python train.py --positions="rope" --tie_embeddings=false --schedule="wsd"
MLP neurons of a small language model. Each row is named by its layer, matrix (gate and up: input weights) and neuron, and shows model dimensions 170-340. Each number is 128 + 24 x the weight over its row's rms, rounded and kept within 0 to 255. Numbers have three digits each. A neuron's up and down rows have the sign that makes its largest values positive.
A block is one neuron, or neurons of one layer that tend to fire together. After each block is what it responds to, as a language model described it from the Wikipedia text at the highest values.

L4.gate179:114081145108159128160090157135136103139106177131072162169150123118119138153148127132093150160097126146138143137148146139136122115172120060110066146139149151120118097120127113156079097142103179103120161145153115140133153136134115166090128161118131125117138110115112175173126190145168117091143099110161146130110114119159133155126158140176103120115116132150101119116115078130145136117120152090098097138196136150159125120129149091135088120119131100109143152104086111102073117153119162150090147091156112168150160150126
L4.up179:092073136119146123162079146107149104115108150163097141148140127136117129143138152133114126118137123153130157154138146124126140115181118070112067157137157143136126137089131137132074111114126123104107178143141128162159169131105137171098128152097122107103117107144095138183112221114157142112168095105131147100108122120166134153139132137167087151107124135145111115103104092117135181132143177091105117145165141136145142090122147071140110132111117087115154165088103108100085084126121154129074130110135144158130150159133
L4.gate313:118126163152115114148151132108112148150148128154122138151121138117166132135135127106120088146144128101162125123075140138153131102133137105140148142133122078176101151090149104101113157115117155133151111130162149130135160140151123127133130141138134102120142130147154103126135157119105141148119115168130109129154107151104145074120113119187127105113141115164176137120118121102118124072127170103106125168163141168144134110162141107123126092112126139088159128173120111123112100139158142155121143125113106132133122169106
L4.up313:107111153127119097167138140136108107136135125143180114129136115106160112152148091102123099154148151128165112151125135114144124113121119134113121100146137110160116109081151115082134154139170151132175134089154121170158126152180151105120126120143106108131148149158176126122128152174130148179156115174126132157133128145094141097133135093146148093136173134092146158109126140099176128115156170105136125116129126136118141133149124147164107131121068122099159126147110145106157124105172117150118125119126137157131114144135
L4.gate418:105130142103145143128136136123136122165149150100116113122143136118143112155125116141102140114128133070125111105149126138117116159138138132128131095103145143067126097085110121114098134143144130105157105129117158127108113130169178114108158144126108122102134117104127071124083123148132160103129153124111145179129149151086151135165113119116111151128136145139080121135154125151113115084102131104061123145129149155136123121077157125163141129080117149106137121164139153148101163113123099126121139119115121115122134106084
L4.up418:100074121164138164142086131112136086140106107148159137141059127115139157093135167138125111102112107125162106126145111071140130089163149132132150101130110140134143139143173108086127150110104100161116105133130113171152138121123130121158156064103122138174171096186145171148106164134141094137145104120139157112108125148129109104119146136156132140095119139137157128116108103119149092159151143108118094123160144110150086071124145096092117120121125154143096117134139129132136138116138095112113142085132152147121162104101
L4.gate619:111131190100149119155120120123094119096164136046182196123113109121141136129108137127112177145105138176132128156117128118130103109158149109134134144124148113147125161125123126143108128112109124119139082124122136130100130103080113131117112157131122143159154166088122138096127128118142094138122107145099128140164112084132120163126165118108115153139135124180143132121127102129115131127140182094155108161170168129171090141156128090102128131130165132138150131139130108083154114111130116142116155134134133122114171147107
L4.up619:122120141112151130128149117078147107124092157086143137128130094114146113149138126104151152170130101163132170166120157125131130105162074104127133151163177123109137123120136117138112157104093087114138088148135132125144126106170098145144159134135127117117099164145106135135121148117133122116120137132151146136141101095068104175094145106089104110118110093186150141091159107142120148074141103102119119121143157098133160129107136116124111111113165110153129100153127109138144086152114142141125128072178100135166146185088
Short word-piece tokens in the middle of a split word, often rare names or technical terms, such as co-y-ote, Tri-est-ina, cu-in, Pla-id.

L2.gate56:112132157112150121093138099115164128160160185116156177134163133142149159142115075136141145080141143135131104132115120156123162097148151158116095134115112137120124135132161133133118162150145123136149122124144098138137111141108168081107115117136101107117096173127149132114094155104139074163142139124101135079116131102139124110156120059159111132129112138112089114151126155121140129110115107104115112135123094113125172156170116133151145125114131086109125164120132108083095119095155130155162085115182134133107115084104
L2.up56:126106103133157139137132156123139117115126145108111148145127133140149110091093194143122114110096130128124147152121113122068103100095122127130118125115117134106118109105150139092091159153096100078098117105109180133109126113126102108175099124106140142110137134150131129108122122113173179112108145118152144123141117136123082138100117119163133156118147126120118136122126121131132108106126129140159165111085118142145095110158121145059144154167199106155112093126122104118159152136100096147123098196162108144098100158134
L2.gate888:090137124121150178137148094076175141111138148085126143108164122142170130108120161146158141082120124127134179169115091098145139120108128142115106138117137133112106124121179130142122137113112126128139160112150117141115119140141145090157136107116077124123109149145150118124130120108173110155144168132142117092100108101133149127118116106165142123118096143139125135157139144153140109142114096110096112109139091095123096157176165111086137131119179059169132111129110099087116118080098131115132115159170115098136135063110
L2.up888:149142142159102098113111148128119110141164104101164134122115107152116113090120087106133115148094108140145128119154135157135144147092145128120094140136150102148129124126117127117143154124120081152088111126099067149129118126137112140117101121144147150157154143127134126152118135131103202096129144109122134127116126147094197147134132124140116132136158104126151061125145136113098162077140183139118176094189104159139175171138156107123137135116098083130125132149135116137150116128145166130141115140092124126078113211089
Line breaks and list dashes between key–value lines in infobox-style fields, e.g. after "Time zone: UTC+1 (CET)" or "Website: …", before the next field, section, or article title.

L5.gate78:131112116104155121117158161094104074121125132116130119124093098129119150107144129120093104130148091110148121096125116145150139106112146102130107140132149138135100084122176130119163095153068167205127127120114095121116117169143119139132122113163113128158141137080147104121139167170123105121084155119111145146127114125104132163169137120074118134172119107178094153139161109127116103116125157137122159149082153142171108112078132117143150135148178137120174120109124118127142119119138121100159153148110110158132114152135
L5.up78:146139098114162186170132125103141135100128160131158149150139162095138111107082140113129151100185117096146100111097111141080143142073129137108154112126139127131113154144157106120131127122126128184115131155120115126146146099113112112144173105150140145128109161126112115128125105137138134114188106088144150123133149086104117159113111139105123135151192154139157131142135171112143107170127076184112142073138119145108182103146117152112150134096133136136104153156138134162102161090142159139115148125118181164149117121096
L5.gate80:118134150113131123144173099104116104124100139166123128139117098121131144140117117164138142122141124145206164134161143117129125089087103152123128140136146130125126127167121101152157147156173110158166157137151170136140111145129134116157135089115159156157142136131078140156134116126139084147137162120176135104145088129112109119088135148121108111137119138156128148136137179132152141130120162102146124086117139111117083159139119136124073135092138153128127133134185147113120129189132115131090184167103124126142109138134
L5.up80:148109158091185118149132149133125184157098104106085097164134140116097131116141102072136105121110090114176140131122156146140123129123158132086118134158139147076080132096104153114122090130123113112137100127092128143091104167146149074125143150130119150096151108141150176111096091142136127089185131134149138128105130126140151118105115150116136121089165119126133145134114127122075129099108119123157199142148103125099178113116114141152087137134122153132109115132104107095118117160128099103147095174123112087125107125118
L5.gate422:126140109139118150119130174115140098104155141123104159147079138122105142131152160145120144144099136146126156118111132129116099106141132118064093134088112119164118079187098095175119129164153162113146120156142159119143188104178125158100169099178176157142102120161140131166189060117124132132168100133116147117096064149119121124143117126128091116141138121168113160101080131168144098134125117108123086148155115135111113150137118105166135088102171193118135088160144101133131091130158120130106122167166124092127071113117
L5.up422:143096162166104118101128140141134096100168125127115167155139180080113106153148114170134101122107139173147120108122093086093161094172130116156139137164115134126097158173092119169084178153167163109137115113145110154103143151116168103117117120130111149119092090166142145138169117133104080142169111145111137165183138185129127097154149147141104115116131151154131127116107152124142102113120108146087091138118102125176116162148119101136156106078149122114164100152124109143164109153142112116167110152102127095125106171098
L5.gate586:132116119118111126146155157155105117136105127161113089119092132119111178132138148156131108155142130130127074143120165099125158090123123114120097129144110143115145156159120134155156175105156172153121161131106106150101100129151093122120086090100142156139154124127102124131164150128119131108128123086109142153131159123133135159143125143121124122173143156182149122129134120147129124152114127112098121132151158089139124145138081130115069086119114138124127137130154123143154114144120142130194174142136157125096094117164
L5.up586:104129125102132145127159136089149125121149118131134110181147125114065169132163130128156114154134099138139166146135099118140142142130140157146130130127131090138117122117111151092124151168153126133168142105135136147132109142141150111136129132099139080108092176122105135119129076120132139139107124141106153145131129118150147102128127153089153126155107103125100154160122111130089115120128133132147136162098134135100147194196164110146139121135122144087140133136105139141077091155118123113123118120116105133118139145161
L5.gate760:117183123129129147115095158133143105150103122139134157154128129165094193106134112133101135102153120148112121152089108109136130115107135098160149133129132136142141102131137143085162096150140129106147107106161113152185135145137097176172145101074107107175109136111138108135101126137131178151147117105142188121097144067129116077139133131139182110140122158115143116124102179141066105149059148124137113154119161112106133155138140130137130103139152114139107088130129096125132157130098120089134136157144093146124101085113
L5.up760:132118127133098140155126133100117124160116101098134126156170154145133165110123139098058097125112119143103141138149153107137085111185123109132114126099115162084125156131147139139150130152135129124124093151118113144128161124160107133101158093140164143085157099121140117097125137151103147107087100203128110180134138120173119111161111118153145114088075147169131128138140125118120104130103157131111153123112131080100191166148114160100135125142126141138154145105072109152170164157117170093128086160130156141127126143124
L5.gate861:158122120129117140107124160176140142107136116123178121135114166133118147137101148105151113129141178129149165158116103095115143112134092132118128150140153130092098085159097114175116129115099141101129132116136120122084100133098133126159100128080115111121110115111160109082133077156113145103121082111101098110179093131140160125129101157189145139105171100147128144084141133115118146132112119085155139151116160133162066166155124153099131181120092174156083121089175116129144120177123125131134119129112161128141094176130
L5.up861:156121133128103103086171125169151096127136129152140129161090116112099127158125165086124141152176123140182143112103096142152134131162081141124158157142126146093139158126166110165127105121128102081113129146150091146106155139153142118149131102100115154120126116096137083099144120139119112142134100098087118127171097138155110152142120129213152150131162136146106154135123168140097180116141151091147124119132149120200119130106143160106107167113093183142100141105115141139128143195139108112095157126091138112126108147124
L5.gate868:078121133144133136145178131123113123110196116110116178099123118118143102108112146120156134086122131151203100150102121184138153101099140135123137145116127118112059141162116116121115093166105103167194142106122095024157133146143154101091152134138159127137091158153159164105111108107149146088123149178100152091144102136053157119143079094123120136119084167136120126138142143150139147125117107118096121126107116107142144151153113118134119146127102130141156149148113082120091103107124141115118127166129108127110094085130
L5.up868:104130119103147120125114143099106141125159126116110107108128132131102113148186128143111106104121090149131115145173096154142191125172143119100104111164097129098132119121107139159173158150121161122129148193141156102102109163154114146126147090104140114125113143128165093169106126165170144099077113124080138126133123118142133111096155123130111153161103154128111120134094121133122149101098142091136131135109117145146147127109158142068134091092152114120086135177073145164124120108092135136170111115079136144157121118135
L5.gate977:107120086171131188119156171125094087150123134160138140110115090153147126161144162167121119120104115108110072115103104108174139158112117097093110093120153171101133138122117106101160133108111127105139113129145095171074124158092125139171108123135168148125114161150152105118184164142169122115129111133103168115127113120149096105129112127092140122162161129183137108098100143138127054094144143126110118158101127123079131096125140129157120127155115168167151147117126111140144152129149116108149165135099124093086083082107
L5.up977:113165108114116081104130133126093091103133179070176111129115144121112112104121134120146140118097139146127129142147102140154108129126124124123165169129146113126171111095140137131134116139122175144109116109155118139110140150099128146129146118141106143162093150116137111136116118105142164090107144160137110122118123130139131161129097136110114102178143127131126120115124111144084175151097179116110088097143132111143145150149159129130118083114117139079133185150122135110118115108129162098119150123149075179144184089145
First word of a Wikipedia section heading right after ==, e.g. Early (life), Critical reception, Legacy, Awards, Death; weaker on occasional prose words.

L5.gate314:110111142132157119135103096127148094110130124118126126163100125147117127151124156110120144118124153173144176135138137121152158132161126101110098145159141133099121084116151107129134145123125142132110123139139106100149085152171149143167146107139118116105144140138125154143107129077099113153121091171166103105112129112128088147094132142141125119113131134165174108142130099130134134159174140127081135119127164107106121143111137095149124161103127155124115161072154128113071144104117163136118120106122123129149149142121
L5.up314:115121108118133112087085078129112118107140134104108150133116128096132136113121130123153122103133112129150128128139141123167160105156100117111137123123145112108119137090131110126133183154136111128144119134160116103109134147163154115146143140136139136145110113151113156132099131146116131114111115134166118144110143097100126139094121140116134132143138114186181161124118138141121134134162131104048115121104158130175130151102150093143098146121117167146124105089171141087078172094126127131159086088121119126159110127107
L5.gate363:106126174109164123175103145112178125129152140124088114115167134098123109138151108120126102101087141147150134139132133110077107159131139103117132142127127145116145126094135124137115133126114133141155142109174085131162158118124110143143110130139143123167172106179078133114117166126130103101122127113147124150131136117138100147129122115121103095113127162127098133090125108104096151104092153144109131137131156129127155096089129151166143087155127133131108117162149131153152146121099108138148113132085106129111116106042
L5.up363:117115165116150147169103120098152145147134123095135118149128110099139144151133135097137091120099141121119120107111135106059117156136137090113111136140123147117148153086129145130111120142098142167148135099166089123169139142115098142125125143110134117162164072178075162125109146129147085123116137138163132153125113124150085151107117117140118122121134177131086143069148104117117124126093163119112126137127133132115135115091115124172145135142102110144134111168154092156167120135118128137126116130100112155111129093085
L5.gate592:141116174093101147152159137105147120173116117145153157143143146161112125127127131145115109097122125090103169111130158105102081131129142093138126125145081106137144122151091139138133113092084108141142153123131117127120132090118120117140113117102127099127125121142122152089166140140104099159131115131163128093108100158173096154111124125158132125144129165117153139078161100104135140133156137113147133107146143130168101109130138156162133128111128155098108156109134096122149140083110103130114177136116134149105124146084
L5.up592:129083128135106132172129130118195105151125111130113070123133146131112140146147148112135152142141128115114152119127174107097123136143089090128138126130168114187133135128169127154105124128084133118161141170145070143081161126116140135133124129166139125117168091173150131183165132163116094163143121178146135136104111114131130141122147170165088120122101155119132124083124133141113169123145159088088165103156128123172158116101146116128117144107125174134094159163144138177099119092136130135102080087120075123155145092107
L5.gate639:167130119143101111099132070069154114120116135120129119095123118114130143092101172083114145106139091136114131093103141111112086114108099095120127133095110084084118128113140108121130128164124133107184102102130134162122116128158125158158117145170164166093130093172108125153172093157118086153136158134191120181108144141120103131121133139146135122121128173108156112099179132112130105160101168121134102128124127114129077071119159113143117137159100148126098151149147103145146153136111129175145114120141094163140156157124
L5.up639:123157144124150155108122106098146105131116142129148136125129124104086145131092162134165112110123110130124143148139164115146080167095096146134127107115118070124134145124141114125132117153100125152112129139168158149088110103156146145142114110159167171132132092114107164148124118108127110109123080137145163136091162084114123165122125088134125110144115133112133147097118142126140121148135111138120144158166109121079123172096110071117104148141107138149141173123145124115115097167099128095180154146143103144117155111099
L5.gate832:142136089116094115118112091140111112113152119135136142144143141107128135124106126115121083106128123139128148123097168080142152118116129147143125128135113144126118112124180149115122106131179109144110114164109135187119140098111107106131115165102098127106151117077129162123136092151150126153111146146111166136105152122142089120151073149140120141156149161108186145095106123141106160140076134144121121158113148139124135139126127159112128142160141164127135095147178112156126181070138146136122122157150132113161136146142
L5.up832:155170149131098152158088144168125137153114138156106125163141142113119133144108073126099124126149153093098157110093164098119131107123164120145133122151133128156130092130157116117121119123120107137134141128136119159121149090143089124104112143141066095092104099156160169156171090133158079166156093163153090121120145105133133149129099121189127124128133154125161133123176147155129103142135169109092120144116158151156107153109112168129125115105088167137135117184125117178111155093101131128123120148170111110177130136139
L5.gate912:128157145109113099103157141107107140130106104135115130133141116126114135094125138157145141105102163139139141084130117098087081093093125147148122140132176138132100098128142146141193123103125137122110054156104110160096103155159134105109132138158078145190117152078125147095108120103078145142141109111148177125110119107158125153115128116135104137111111170139113121111088117172145091134123111125118182117096128147119147092075116153123134100130167135103147181146132135122099163142118132142106134120124134084086091098134
L5.up912:142104103125099118183119138135080121131147120148131154114120101095140128095173165172110094116084159111143141137106049130140129097095142127145088139164122108156089146183121130143082128153158128148118106159142132155102153186108135134134142122105120191108131120097122138139119115159163148114144117100126145138123113151134127159118167110110167090141081126149109088112116139121133126139131175127157130136138101109111101120142125109137138157134116183159134108162128139104119113097121115148106179148099104124085146143089
L5.gate949:120150157094134119124147181144106142121102166168128158130141129123097151154098112131100114116117145110088127126136107139137160091140125124139124127167131139111112054071120103138122155142142099127147152114164110182133132138102156164130129110132122127133164129118108075112143099141131167143152176131104141132138167134132123085141114093167127145095113141116097150083139130110157137143130135130113069126118149141155174107117145105149139113113122166138115149099083096124109156104122100149186091131139130115177118104130
L5.up949:131183126063121116114151112163105160118121112177129165142117129123132131110129130124095132121129109113123083095137128114113141110129146156114137134182127145116091106099115124145155095089110132146110141112096104127108083142138103133121138097130114104134148123164110087108138125126141159118122135115135103064132154089116120111146124118136128168137131163140113094094117128126132138116116105126104109069112075144121173122160125135187119118128142124126106146116092142120130142140081118128169110149126119133185092115110
L5.gate1013:113130132124126082135068130105083141110122121119126145122131161130091101138160126150096123127142154154145121123118142108131077136141115121170144126157139103133116153168129144117127106131102156104108153130095118153157139073140136114174122122164100104128097158133106127145107176164155154162106129179136121103133097122151136105071137114121160091135084134157114147113099105117141143128152159051152113109175127139175149112136127137104159125131144158120140113094168092137145095116121163160114112092145130144141127126155
L5.up1013:129137119113151089097080155096123113097114122108139145128105126116110130120164141115106134122118162129118150118164106106133097099166163114184132145158152108147112128159133119127115120147127163156132158156102119169137136142159113111137128122103086110151117129144136102092131145138144126147135158175132097125109097125144128129067128106149137116120085117111132103107097107155152155145114133059094063101171092163160153107098171112090152122130117172151139145107181134136121143103157141161091123091152137164139116110179
Short word pieces in the middle of rare or foreign words, mostly taxa, surnames and Latin terms, such as Chlam-y-dia, Plat-y-cerium, fil-ig-ree.

L4.gate78:096124125121115118146102144124141172139158163132106132128172133130115114086179150123135105120116147115133125139157138140109118115108130128165142127118070163151141157167124090108122132158163130154143087157108141136144079155148128116083171188155126155127089094128128123178144103117109116139127115137095115125081104133103114168113123120124127121116140119132125100151118171170098152133072106138090096092121168137091120131149157156175117119149154187112108139152183121086140117110095098123124178142091128098106127119121
L4.up78:102106154124127131129104118119148123123108141143123103157128115115107146106138117124169137105128169139126117150122130155146126143178129126128094137132116161162147132128129048165141116161160109126160111122118108146107163150162155136109155133092151124137135092150120127122181114119095091127112160128108145081125124119134144129110114154124155084144162105106097092128121146139129123125119097109109037114172107122124102131114127134170088142102111193151063114168144102107133104111092190165150172133135113139124103150105
L4.gate273:097118082110170120117070091084125127141172120110114089105137146103104119094085120142121139124084133136141114148156119167137170144104122124147134132111116140113100145125123113144166142142109164172128116177106119151093108139133140109130122155128080113099116150154140147141152147128133157134129116142137150123133086101143092161119142124146109127121132128166148125109141115154161118120072118154143123123096112129131147159153132165084117106146089145132117150149099126133127119067133120159134161105113147113124105103129
L4.up273:143103124123117145119154141096095093096138093090177147057124125142090136111120111143132165115134120157164099144198090107102154134104169137122119141134108115155140135132095129118131146106149172148103184149124116169132121140133117140154118125171096108094159145123099107108111162134128108142119125113107158076156118128153141082111088104134140130071146139170134118144127163140135102105146111148142151140155116098130121127117142143126139124127135115131111121146127114155131134134101150156118159141122122106098082106108
L4.gate817:122161076126137102149145161103095153141153149168144126125149114161139112122107074132149121171084058100120114167173158147147177130146143132153131139163147123104120147099100183109135139136121155142125105134128118176108145114141115164166122104124122133150125111132136139120153142102114104119116133137133189133163103092124131145161113139128121112166120104177127148146119131137132119131091123149108156136111162130113127158150161128104125111133098185140094161162092135155150106149137121141105189119135112082101100131118
L4.up817:136109099129092101130133129129146121163109134117109100113139127150155144125129138163120075107091148170149109142166139127154156127135140091149136146122150125105123135152132166151116116130136119080141089117090118170118190116120148138114174091123096132110093107156128134156120098134127140142095111150127141114122125154131140118070194089117137142155139136144096141144109101118123138131127112188133152099130115128118134086176118079117109101194153155107106106187076129139126126127133150153146129141123144098149135089135
L4.gate900:135115110134127134124119143152106118084146144109105104123146129133144082072154119140146080159143138158133127156180184106159138116102124125126178139155134143125121144107116142123124124124135130094153148119130154185138127122124071129119156124110130102146142105108148138152191152129124150141105141119117131163140117171129120128106121086129117133131139136077132139143125146130141126140150098155151137119152179149106169125101141119139150108116105179142091128127093096122098168152163119158140149154102113095104094131154
L4.up900:120116190155076134145127123161133135096116142133166129118134112137139157108113110158132100133157102155147115141182117134145118112092129100141128117128165105161117130113134125127118147134146137107101163124118134149142128115103095085108130116109137127140173128112137145099146158128091153147160151141168104089117158128119124144139107103145144143131095114090134207126140144144125132123167153156132147135152158143126130102112102108152163140107091146159103121142112156176120144122169151118086166142150118121135089115131
Words inside Wikipedia section headings (==History==, Awards and honors, Names) and table header cells before the pipe (Title |, Player |).